config.toml
n_layer = 25
n_head = 3
norm_eps = 1e-06
rope_base = 48000.0
tie_embeddings = false
MLP neurons of a small language model. Each row is named by its layer, matrix (up: input weights) and neuron, and shows model dimensions 64-159. Each number is 500 + 40 x the weight over its row's rms, rounded and kept within 0 to 999. Numbers have three digits each.
After each neuron's rows, "fires on" lists the tokens most often at its 100 highest values on Wikipedia text that the model never trained on.

L15.up185:529472534456464559502505565515548534648487529450472503558488465462457530488573496546494534460512575672433510445562478487489458503490492521457462533464511426478527473460450535496469518433440562474572530428520513623469481501507547518544519521460493513527519519498455441514502532477478528503
fires on: ",", " (", "\n"

L6.up467:544477511437538413536423500543523487500503517588515493479503495554428512522507518483412461433514506546455514452436439516543550516430550460546548503463463514450500455495490456416492565486514529504486518470529467449493592458571483523490511506534450470469497513412449597534490496515484488506
fires on: " for", " at", " with", " on", " in"

L6.up169:474432551559506419547579463467477446501525557615567516483474499480555492539524444491532564504593490506510489465531475485485510481555526472514469538498549525478541543509446487485491504467475476481468491550508448516523442414499495480481515522534545518481536546487517442536502557488457532557
fires on: " the", " The"

L16.up854:482505446544435491496471460534438487466505512500485468496505479468462568466542503537509466506547477517590569512508509373488502550516475513508552479465483427505490564457461438448496523453479505534486424504499548539545474511492513482499495550537495507569499519517518576453538433549515485574
fires on: " in", " of", " into", " for", " with", " on"

L15.up975:474536444482524420528499543524482496540521531465493547520445460484450550447410490495456557537464499494479581462490483495464500545537534519476496496508505536503503525460459445511473489552500502475431558485478494505518517428465486485566542546501534560464548454511486506429457462481486490496
fires on: "1", "9", " ", "0", "2", "8"

L15.up666:475490508475469468545517484467479521506510504532525519503490492522491494533575476521520397504493445516502517492479450503451504465433542519495520505565513515491518462487506539483558512486452468461490445458563497515546493479433476452500408626522472525497562450535577561524440534552508526451
fires on: ".", " after", ")."

L15.up1096:565437493477494495516513504515433556515463470513507532473496510463469516541480484508487418529553543524541442546528497449527474516483495564474485519467494493483504501491461480407615474489485433476474430544560539454511474548492542474598474504448569534540559452475526489533419422523445537509
fires on: "1", "2", "4", "5", "3", "6"

L7.up1297:482523466513495561489478483469488520543493484499521500468464503481575527507501478485493524454552459529450535615494493416600464495485484461497449425576527534507519572581519511484543577547478507488459511511500517499528522535559488463468517471470521509457496529466455475500427555486445490507
fires on: " in", "^{", " the", "-", " (", " total"

L6.up1188:477395519481501491425486397488488478474469463501569528441540535489490526513495509480575557543544470507552460507525465501503524534467395606501467564541505406413480497472511467476493510540494545472543581522510553541497458495488494473556478491515519492482510525523482498524499528497491403534
fires on: "-", " \""

L15.up267:503518439463524406477466543544487472513492592466473530491494631509544606491468525558487482447561553493559500445448546474510376532447575507442471524573542477463486499505477491525588498543521530517463505497525620503514404488575498471582520553527499526479470465515521473513423524494448518502
fires on: "'", ","

L15.up63:507511407499509525491464408494526455479465473554455512554463513495585587506532471442526522494549585499489528583540503492459539544576406450520445526489548520505469527516485503552574517498540470498462455512512446484500497533557506457429483474409514512475498483504490505510454482453443531524
fires on: " and", " |", "-", ",", " ("

L11.up979:466471508461525432485532513539484497511484488480497518501522506479443570532498541433515481428533401507605510477475495460507545483527465535512459528501504500497501536450524527412487520505475494472543460557527566507388537494474523483450509544574455546467448501591501507448521501459464428507
fires on: "==", " \"", "==="

L6.up681:530528508502528528528534540542482491564526466581466464483465467505558518521459535552505490490447598558482522498500467531544458489482581549456472431524536509482463471496556515530571459488550496567496512541395463522503501483556549503492560488442514486504518447501497493396389441510559530526
fires on: " /", "-", "/", "N", "ain", "R"

L15.up1296:491447526481531524503517506492462514510443515495462523534453460477511474436490524496547483542485517516444447489504438560448548505491523462478548503513446506479557496521500421516500478519494588457489477537486516473468508481448466508486449515520461442446519524544501494522546506494450440544
fires on: "-", " ("

L15.up644:454451496490520439482464477487523477575571515526524479472527516506538500495505416536467435496535535491612451520542538502481536441495474488491554483577528460426463492505520511410538515542499515477449606498513492509534551488553448526512545537494468473544491486533462517540515491519514499588
fires on: ".", ").", ","

L11.up1176:495529482458499497513537507502453478454525513452484507485501553465480487522461517398452529577545576515507496454444496475485513542513534528477542518476527532454483541495486516491472501491454546468582464463559547513520484444562532503582481500484503454562490529505466474507452545486522467481
fires on: "\"", " \"", "'", " |"

L15.up983:457459521470518530489466459504476574492444497460522524515491482566508512500505541491465505523501527535510487519516489467489563434413483558499467553478491462540515531505522525473530483500441509476524531494507471551541501504539520480525539474496507479456558479500464496516481414567530502527
fires on: "1", "2", "3", "5", "6"

L16.up881:514517492502403561454464514542483500578480515485466550556493507455509534503548542536535517522458436525429522453502492408484508531522510514478499543538470487519530482445506498491503517458563453436495482492552442573459526486463490502541522505500468609526483527458499471482489442465477509441
fires on: ",", " while", "While"

L15.up420:519421460459499507480545537460449467490451494508451502593558509515450527586494427489473466488469427455491475474460440527528522456603522483548531531515471521457484510489423415496445547543417556547546590469490461520549495529472467533524490515530523462561449479542471523557466472532421458512
fires on: ",", " to", " he", " who", " and"

L6.up122:534498429610482512484506458521547464489464512567500489467441460519484569449496492476467539456465499464537521451458469366546489590521476514528609566535443485464454509425471505568504533477478527484496555471561545539507569457565447551442465511442489442470486486593529475487577460477459497461
fires on: " in", " from", " con", " of", " into"

L15.up138:502533503531541542497549489491443529480484529566474470529461481510517516485529456461485492549510491490489458518417516464503570523531485516466477494544423504522518510497448484462545467504495516573446518530391496521495483409543546427563429571609484505508463514497479451496508456444489521512
fires on: "2", " of"

L16.up1325:503536473474473555513480554535517489485633553482511478471486479479511483493448515501442455452512485520516605538559509442511494512585504490476520416568566509490446551501482464451490528519529477583554514505471572472467454448503534521504490431539510445556542512539546537378512519520561537499
fires on: " of", " with", " against", " from", " to", " by"

L11.up1238:514508514488509510530503442538532475476528531523436535538456546499476526482476586474529472413536508588437460439430520515486578533598503497500524485470500516469453527490561516446507432541498480532501494503561543474432445448425452510480550438547519549504568520485453514488492473443509501476
fires on: " and", "'", "-", ",", "–"

L7.up836:529427516474495480522450538506517494499463507525517480493482480451431484569494556470463508491520470495526508498565557533469411468508489447529541474593394442479550496434494524506477518521415512507502512480516599496447502409511500505485508419480452531575482520500525439524487532429494447535
fires on: " ", ".", " January"

L15.up1272:503521481569505425416509555479512451498481464532518505596437454542510487450452436465533511510546565500525445496495484555466495518492520522475540487561545528448549499500516452450457434499552504475508503505553502611498464436469517472451544483450547524473512507487484431389436503499498535564
fires on: " in", "3", " $", "9", "H", " "

L11.up653:447528512470491519487521462502487439475501524489489518472497515502516526460476536393508445485396558522495455529530530447525518524502502441543463497572466510536483555472482544522492520502578530541514486529506600591474551526501492463538511457483436503488521500568475482483472458515451547476
fires on: " a", " non", ",", " and", " (", " or"

L15.up89:507467489522498533473465522448524469535525475523458536469524494470440527474539528399543529514553532530511527546438551501507441448482557467470525448522486500576518484591475513479479514461553540508484435504490512471547519474504510592472511541592481583571510469491421484566496554550473545515
fires on: "^{", " to", " was", " km", "ot", " •"

L15.up367:450514516471536516503463404536431529447501547470460496604542495495472509542465467509510497455522497462457502510448503487542497520517529509536556479407557503461463531461457535595514511551523494511543484496489481486451541525462445483507529522549545499482540571509487514507485503494386483501
fires on: " and", " which", " who", "1", " or", ","

L15.up908:485545506432487521530535532433528504510501479521473503463500511488426479468507489505519527451512468474479470493551466532502542441502507429503447517505476520488567485445522490537547508475448476503453523453561547550482505521490416513534519521498413525523521509533550478494423545548508483488
fires on: " the", " their", "}", "."

L15.up668:454495428503465504524549425501562511579470509530538484552509493543468473537527434518482451516532506522465492581519453484466480566503503489472515542522589573436519501531499441475438473554429488492478426503491532527483454466490501515540483531510495498472475479476486503508402532500512480511
fires on: " at", " the", " of", " from", ":", " and"

L7.up1093:446490451489547545526479562483528524521513461470491460432435542461506491451518515380483511484549416469537533439504478513531515547479510520534429453591482500493449471486548510360502548490550482476565501437495545545459538432502514502474484475545497485445516573496473449490547496491525526484
fires on: "==", "===", "\n", " ==="

L11.up811:488522425433502509504468506529499439506407551488482487476505490494498532530495545432492549453435537592473505498525517361476547471465550485471461467502481545511526469548519567424543485488657538491503482505476450594441568471504511448548508460578537435501482576484450418508494527526500527459
fires on: ",", " and"

L16.up641:513478458451482531525528436440521456620523516498476520524486541500436547510518417494528508477431475544454458460446630524483521511503452513478456482529480519459540508414498495460511527497473560503485485409415550542409527491490547501648530578503448503457525456523425447510490552497506434445
fires on: ",", "),"

L15.up1252:514482501525537555555414526455510507547510488561540528555494553530585499509537520492584447491530503488483527487510474521507492389508563559451474516462477557491463525548497546520548519540459452577583481538500547481474506486470527503443493499490574495580493516553504484467430507591530490505
fires on: "|", " |", "\n", " POL"

L16.up298:447500539521509476465598482522493458513458571436520522550536475451523489469506489480561446488548506507434462482519423518459505512524516474549452467469487493580446511499452406503462551509505558488552448513511549500476563442479443468497420489448500488465472574512510471503496486490478525435
fires on: " (", " \"", "-", " ", " W"

L15.up685:496417490534491507512475498552452441553456444539489565497503420464491510508512500535484470511483506465455504555502475506455533540525532521467538438535486419528493531379444478511497576525552549544524508498520477483437499474419482507515504586550482464517493490513492546530486476614494457586
fires on: ".", "-", " his", ")"

L11.up86:508409472483495460501517479529524443465477550564573497502540505495507490523505517465474553492504548575552467594528498512564499545490541493478538531509425453484550481498415484496529522547511454492462542492507455501447518428606546519526484530511488537515461522581530505465476396439494429414
fires on: "8", "ir", "9", "am"

L11.up780:470485389457562484504547474388510513540451546531484463553460527500426490533508489469469498572464514576502522512503510398467523451463507492501508483497511543428444497469522406441507489558500516483568488535458520496515510505519520518578499494561465490526583482510469486514447497522521525509
fires on: " of", " by", " with", ":", " at", " and"

L16.up1299:494442467491561535505527543451488509487529492501519514528440509448487491511530494569470519515523487561463519485461477543533540486477485577536467553475544444473489434493518552417405573502516543540519528519530559480456505499552499493551503515520499481480477564534431514506456500485502511449
fires on: " United", " southern"

L6.up515:445398533524460473451460554517477523622440494483471434493493506494526507539531464475544461512498463522502476502474533518586488501428462524445452532450529577526438495508477448522477490579439451519463439525532451532531453456503511446482485502472476488465456475447526528441510485470542523473
fires on: " as", "is", "om", " to", "e", "i"

L16.up1011:488485579566500462484562419561454469544500467520548469488473487517483544498517513457495501535533517607531522472530574559539547450512490500482638530471404528469474523488442461478482472459488557468466519530424436527495488423527474498548427481566483502547458521511520502523482514464528528542
fires on: "2"

L7.up942:508517441445564455547504494498506485573607492489467467477545527538445481550478491507489524538527461521449501456464508574465510459488511593484555526463502427502559462435544486472539475583523502462462442477538542491531543516643498459529477551430478444514447534473474467521537461450542466543
fires on: "\n", " ", "7", " Died"

L7.up1018:501495453434534522533477521532518488574499511566526521456490578425420539467522477480562418479543419459505460561525450457540471449505536500500540589460447495481526491538483462508504497436524480536490550559534521519405530548500479548449500546527519538456446457501449578485479502523508426506
fires on: "===", "==", "\n", "===="

L6.up442:475503497467469515539486544559572421451460501572544419519487448564448508539518548474517475495499533507499575477488521528499438556457547489562496480533509483479475498448515474376522527456476508519531499431552492488458483482574490523469516511568550438535528488431510466587521468525562462463
fires on: " of", " for", " to", " in", "-", ")"

L15.up1008:527489497533551466437505445512469500533497489525483466492470531596503538509452452521449528464459486516494480541471578465545508548492565499492554532498490539343469496507476467437502545484555508479432504472505511572512526497510488560463523514492504461497463553534436487498466478523427587456
fires on: " in", " Con", " on", " con"

L16.up783:511483484505500508492493552515513472482593511484433475520485473481412536511465504538482514510531494509494502486508464504482495506519555513506533571525597487502468511461467482524485516498507545567524434506585516457426514465555573562549528499450556530518518498511475491557426484569479503477
fires on: "\n", " |", "\"", ";"

L6.up277:511507481546451489510533520508526501409506538484526476525555456499448453490541519498524530527522518477516481603499504474481511508485449449544463538529418490490440562553523477435492520471568488514489451512472520470551496551525538450559512441448496538559486489536522507410494458457491515481
fires on: " G", " of", " much", "D", "G"

L7.up1121:468360516501440397594526421496470477516521462480447512505544423528482530439514487494494513501460470511456480451474498499451565522493503518480554443513466543496566577470482545529505536450449516505466529511540484519502516451497482507487489515618476486513548503450497434524506527519451485571
fires on: "re", "d", " Location", "co", "-", " Country"

L7.up533:505480459538453470531429493519577509493500526493611415544467476509479481416532395504456457505518489622492488504481432480412508524631508518506506466482549483533511486512502440455493573448533501487519493504515498441480493499463548468492529460522530428518447448475489550503499535513504524514
fires on: " for", " of", " to"

L6.up850:483478457451512511468539546530502479481478520545436576538578654481494496502463568449507489540503509518488475485509504552544525516480491498475509455530466456543620569545545512451503522466607539484517532574451468519493507457491507493533499495441525462555459572497487525476513512527493513497
fires on: ",", ";", "8", "1"

L11.up819:523536420469479528477477547573555531513494454534488455559510492481514507485477498512481443457464519478514505554554514533550510532473493480499454538524530504445546503472557487532486497456529502500563497539496567470483514519518528508629530580472513475445468476390455511480461472492525510493
fires on: ";", ");", " Y", "Y", "\";"

L16.up1134:530488424432487513462535524487469452484513507522489461588461591454523546512564489517466496385511578492483472463448523484525507488508471496482513559474532499529515509495530504498507530517500552501444426472491543512465445558530528405481476529474451465459451469426481569465455551482525467488
fires on: ",", " in", " Western"

L7.up1143:489444480486482491495487518496435480574454475492555438477490480457547504450489557486543543544535483511502481447523530511500524504575508524535529517473451475557604501559556496411506440511614537539463441583491481488506525468481471511527549500507546473509480572508493549513520540509448473556
fires on: " and", " took", "-", " taken", " take"

L7.up917:477477492578516521532452538491551510600495500537471530497458527473584502522536543525417558535501477465512528519495522498479506532546519501498465538462537462503467511547470478579492489623529561580534490524485502414515521504504485529487509476514550452475530425513494542407500514474473544465
fires on: " by", "\n", "–", " |", " of", " part"

L11.up931:540468435477513560531500503470542569599436542532452499463528507489455498473529460485536441516496552542482486503513470458534533501509554453491549559457459424379556491434481492535515535578508514444542540364532507551505481518431515492486496563527495470507503494505463528497526519487509463487
fires on: ","

L16.up286:520458480490504500509584464515453441462464448502499465536481472480463449470543445497475462537520481502479498529541505544496514462470416486477493557475468510507560484515467557458504507537462498512579458476548616559555534587531480527543488531417471522493479541535462446471489579537469492465
fires on: "-", ".", " (", "1", "}", "0"

L11.up426:472512470469473482501508440523513560504553514462484462455562550409538508471406544459546483407501554505513494526475444464511490490519502530502439481519503538459523504427443540528529437484530543477499468480481521485529536495577519430531560450494503470471519544530498401550373488475478482485
fires on: " their", "s", ",", "3", "ust", " ("

L16.up1123:437530496466543473554573448555489524504511561500491508474525443560481497525488539415484546480500504577554475570471566363487494431554556467452468404499386430529498503503522435514536492444526469535474491470538559517494508543456483477541506507492541574465515498487526498486490531496549488473
fires on: "2", "1", " and", "3", "'", " "

L11.up1181:499564412538495537484567492487566504599438475531519509513482497596499557479435526513526534521466476514480557501463547561476534501493496447529474473509436511485460470508537539467542567535518517540497465534501436552499578528495403511536516483520480527479485461489546549532537552473522531463
fires on: " in", " record", " of", " Bil", "n", " |"

L16.up477:472541446436534440537549504470462526510536459467560499564482486480512522474518509578486464460525473495484601500568440549545491517459548546440546504498499503496543441449502588537483533470548444526520624519469540450548443522448378544580492487480501553533493512495446440503485462493485498399
fires on: " United", " Man", "ab", "é", " Arab"

L7.up169:493471393493501511520498449515468456579479506501462504409470496532465534544530481489498570463484568594492475490512464369523514506442488444451380546558408481500554485455501541507470497472488539483514517505566475570473537473472538449513499539505486494553501564541461473526504531497533464493
fires on: ",", "),", "\","

L15.up537:494489464463557543461585466516453493466545480534448519513508434483552525525539506466505497494514465424495471465496454499425487498558438547476564523482554473463480526431529464547438460565497503469535438518522509480473533493445515439585537502528431492525502548489578526563499526534507513525
fires on: "1", "5", "2", "3", "4", " and"

L16.up282:504496473499480570433470583494486477528593480516429496485503489459474462453508527434531525438506521465517552576491527424495435537434530460459494502501490467460465548502507461480542477630456495535501482502467508407532510481517414577500500590487459484475489482444509491536523545469499462541
fires on: " to", " t", " was", "0", " at", "ip"

L7.up424:447448529492543506495583450512564483570502523548485531568450637522415508503489463532522485503523527483482470513515536432503514535480487444515506523498482526419564494495421531556589533474546479493486516530547486474502497486508449465487492579484601502497496525510497514549484546524489548479
fires on: " and", " but", "and", " But"

L16.up966:517453519442499456415507500506501468503495480490500556473506516555472422530533437531595531522471517510513468479512513552520503497466413542471531514469499489461524494459534511473411518496523485454496478476481488532511505435514547352513511508475462481550537550468481462498456509460473559528
fires on: " $", "2", "1", "7", "$", "3"

L16.up855:554497523478472529481516411480501529526519494507512579446456547445521536471545541443461495479487543468581499523541464464469548459462536516474524511482527457546513457483374537420538508520442443484500508566447482497492556443454506426499508539478439524468549465510475510524462451526476544527
fires on: "2", "N", " ", "n", "1"

L16.up1265:524494463535515505496465489561496466571540488590569435502520551530533476532508507568543549537357455555513518473528540554459492539466503543486513535461459488469487497600418526538515475514467513530531453530512532494536522495486467529463493523486519511458521479571463532369500509491532560493
fires on: "5", "\n", "|", " |"

L16.up351:498509560523524510518483490512543464523564481464501476472472521599437466494550558509528517479454471511461466561470431548484502525513493558497519501500549491462522503501593427574522551460477490516478559507556547533464504462618496532483512487469463452436562529467527571489502515494426441491
fires on: " (", "7", "5", "il"

L11.up1126:505516500453529519480501507521526443527463567560523511586519445540461451473509520418452511477502534485501486595480503515462480525432507457525552538505440515494516547521483478480540468493525475515493493528479510559509493554512523416432445484494485511513474513505490434459506528496478570543
fires on: " of", "it", "8"

L6.up309:493567540437514517471496504555580520515468476487476544559484537490513511475519514492429493491460489451450476466495447440455497505487531485471465512520501488510580501451572502507480510581549535494492476544445512562467498523482529490489467485532472506462475646488513458470471498468502525449
fires on: ";", " ft", " =", " –", " -"

L15.up43:407530474489541518505583495461586473577492533499490485562508588454470519513518331531484531498495499536496562448579466493535461426515488481550518520577469495480544508520505446434478529481528553541460550536484462483547463521502541587502600485537520504472518450521504412513506535443495399504
fires on: ".", ":", ").", ",", ";", "-"

L11.up1168:490518348488456523427527457509477474507478466452418503476479514527476465483500505488460550471553560544448471458463556492507504507451543484479514562459486490483524476530494529371478508463509503459526542471434515525465462486480491496640506549493507456535520493469471435507504525444529475462
fires on: ",", "),", ".,"

L7.up1053:508473438468535458566518546513484554445470478516493518483532458567443507467486540479521506462511580459429473462518484501629476481496517466504570467507444519485521458484490511517519538477514496485450536456495447475558562522477492510578506554493493489448445539528504521531509501467497506473
fires on: " with", " on", " for", " as", ":"

L7.up550:570431494550593467508517486541542545490516451501446467444449481473425497469519448475492540546429526447452461490472451510458467495495523509521580478523411474511561501507571509609553515504453508553511486456533515463508497444520511436520417517519509447533492445566455498534517522536469482513
fires on: " of", " to", " ", " (", " his", " her"

L6.up814:496424483480456471547520479492500510503473495568496429456556493469544469513530475496493385514535475531541518492542510533529511449521516452496494470555483564477445485506547475446543467437511516577458507512555517501496544529488462513481517535538498468522521437623493512523522459506523538480
fires on: ".", ".\"", "\".", ")."

L6.up919:469441512458499546496476549475491427506445482579498452504517537493458505533468496394512529449509421574487528503536514547529514517531451497546628525548445474543515518456558558477454524526513498493483505526504498503457505460452486448540548469534493480468500657475446501520497546492442429547
fires on: " January", " November", " February", " September", " October", " December"

L7.up843:504537455502546511481513542502491535539513514539544547487479489525436493520478493488515530475481452486530522443501492550490535467493438528537554467502458526500515480623502535482564476536524559454479494473507503460515501567500466496464505481562495510470496454504440449442528547515523535541
fires on: " and", " of", " in", " on", " with"

L6.up1138:503378489423531484536501527566456501454480520527550482475471471496568481489522458494523570526460505594509482437546489503567512449458519423551473520551522553534561515474520473508528510499469524467474581482535477475496505484470481487561460515441553509492509489448447467546467504488487472491
fires on: "|", " main", " similar", " same", " new", "-"

L11.up1227:534448480495466534549532494525516536514473469507488527465481509458493488517474525464440439498558509415504503439452464487539461425487456487464454588480474488454537483450521505538502492482563535464480510519496436508522506457438365421485469413461504477493585496495532490528555491461556566485
fires on: " ", "3", "1", "2", "5", "6"

L6.up40:458524454527487484502457539502548499464455466427518512492540474497480523519448480499458494533480489525491472499512508505452423515492507496504515466621457422534517492464563504522533519445394534461540483520498495547447487460542514508472520465494478523454573531469519491509464483514459418470
fires on: ".", " Saint"

L11.up1297:510467479474435494471512566547460508447489517487482465453557518568516463454491459499523518532408424447557522557491509538505501502523589514533556488538526465552538479464466569584487507463480541480494606533485446496431520477549545512492524541531500498540449500565537468486518437479561473448
fires on: "8", "9", "1", "7", "0", " American"

L11.up757:489529519481526482516514528531478493549485479502537509452469447530508493488472497499483515468416460526494501423482477556529462530498443466518500494498501474403463477482432484496453517457558399470657499451461546492446512470486475521445496489537508499518516496508529529457513521483506531517
fires on: "7", "0", "9", "2"

L11.up1225:454452454495448474526479484471604479506539461494457506486588482482503604503479513534566491527497492546459445497504462446500513565549526497498529500455463498494483543528469494468468487452517544545434507488438465516558542485412562535518476455524506495452478592498533551508445502610512546559
fires on: "(", "-", "v", "pp", "kh"

L6.up764:543556493467479522469479510549631513486463482589483503558501488461506510478502467516443421503465490503518451498477486506496450509548501469478490504508463504485486505427502477480520496566543535540536481503503634578480505466509544485589498550513479535497527552437515524496488489501526501441
fires on: ";", ");", "\";"

L7.up858:455474567422491506504497455593542523516477508465435511455546534478484506565403571532485521504452529493575464587444491499541531561556580494544492471487530464541539441498547510520568523559598504486466550549505466506494469494531581575452521512495566536522473526513500532446532468466514486480
fires on: "8", "0", " hold", "9", "7", " formal"

L7.up761:558452493494529530488555540467470454586554485545450564477509479485515502541480534554494528531509518501496504484509487468447496451495482527518460555492441527450518538509443480448468401513614523456586469513484498555474495464477496526524503488534573465501568477498549541456564505493492567516
fires on: " of", "0", "2", "az", "3"

L15.up1339:450491468437489480448496556514502541579492522521465508473553467518490554497469536460520499464496522541550510634475569480576529458568521569467549478487557473504589521556506479559495468534452457532530465494530528448397533499544407557519487468479517547567531473463524485494505503447498493503
fires on: " ", "0", "7", "9", "2", "th"

L15.up1085:413416503499533523524652478519522433488508484494477505507489524482532597502496478506606447503442457473468475496530509449466486444516489471507514508541460505484501509556524489524530541509561570473509490513505493527458501436442506535557480552485552445476450463422462497556464545441460514544
fires on: " but", ".", ";", ",", " and"

L7.up280:482450516469548489491529492484514486484507532497488511433478543467436501533530568488482509478528449457490477519480516552466530504496475510450463483532526521469601499461562492562582478391567426517472510477482526525453469534677576503466485642464473553571484470481544465510467508469480396472
fires on: "7", " National"

L7.up1193:498469506503472545496489550544485456540455484502438468432492621553482515536497495476554494457480408573576504622506457527517555485543434512516551556543489543513527468473487455476494496614455510444524488512577495473502519445519543487479490483422422549490486503501539422542499535447523549505
fires on: "a", " to", " before", "o", " around", "e"

L15.up962:510437524506511496502525506514551510522477450493468508533513564477454535436560537504521510515522517466556516511569451532494479540516466512452447483519485486521510476576416530484463536583586563521527536540483517592507500485444520431534506552499530413565482539448538500483502520550542530437
fires on: " (", ","

L7.up1321:471495443480546551474520524484495432564495497655505474465568521492448481522521496488472522487514504591518534439569481559495507488562508487580567549496490472470533490450488470419483514483453556482553482493466469478446502547502529512552554467483495568494567486430490460474504519478547439496
fires on: "-", ".", ":", " &", " Karl", " Martin"

L11.up464:543484430479504550477522438517492473552469550492455482532518490504504491495544511468506488448467462520464511433466490467531520510462539470503504593502427507425531473563452565430561507477491530493457447480454456498496494411473512423580514557524477501517472561558488502468491535472503492492
fires on: ","

L6.up778:440465460479463490507549463458455510569453473513501498541476491522468520434544541489480468531529461468454468480505527379481482545461515459539534519531456544446556522489401551471509493497459525465547429433487487530465552423495502512581495560490477469485459459503488445460450521485483469430
fires on: ",", "),", "\","

L15.up260:489497511427536419498546424558461516510524521546478479450534579445497510418584524485484535501482467573471518588523544476524521493511464473527497454485496462518440527505461461545473539465492499567472440452473512489507543398413482489520497505578503587487539426550470528522498456513470451537
fires on: " ", " as", "1", "0", " School", "\n"

L11.up862:522464520478498478514514525429542591642517494537458524494510478484499473571461497522532507546483533612438509459510552486510477477460505480509402537525522530470537481493497457457587463577506506468475529541533512512457484496499541548446543520476503475525517548554434430460493564502464465492
fires on: ",", " ", "ot", ":", " and"

L6.up181:459515472454532515477479492452512437542516516538462515525520510495491548523530525474464487368427529446481482609466431522506508495478527524530483548530514472558590484453543455438587537463534529528537529482436511436449476550537513490429436435489489480573482488481457463541568548494472528525
fires on: " of", ":"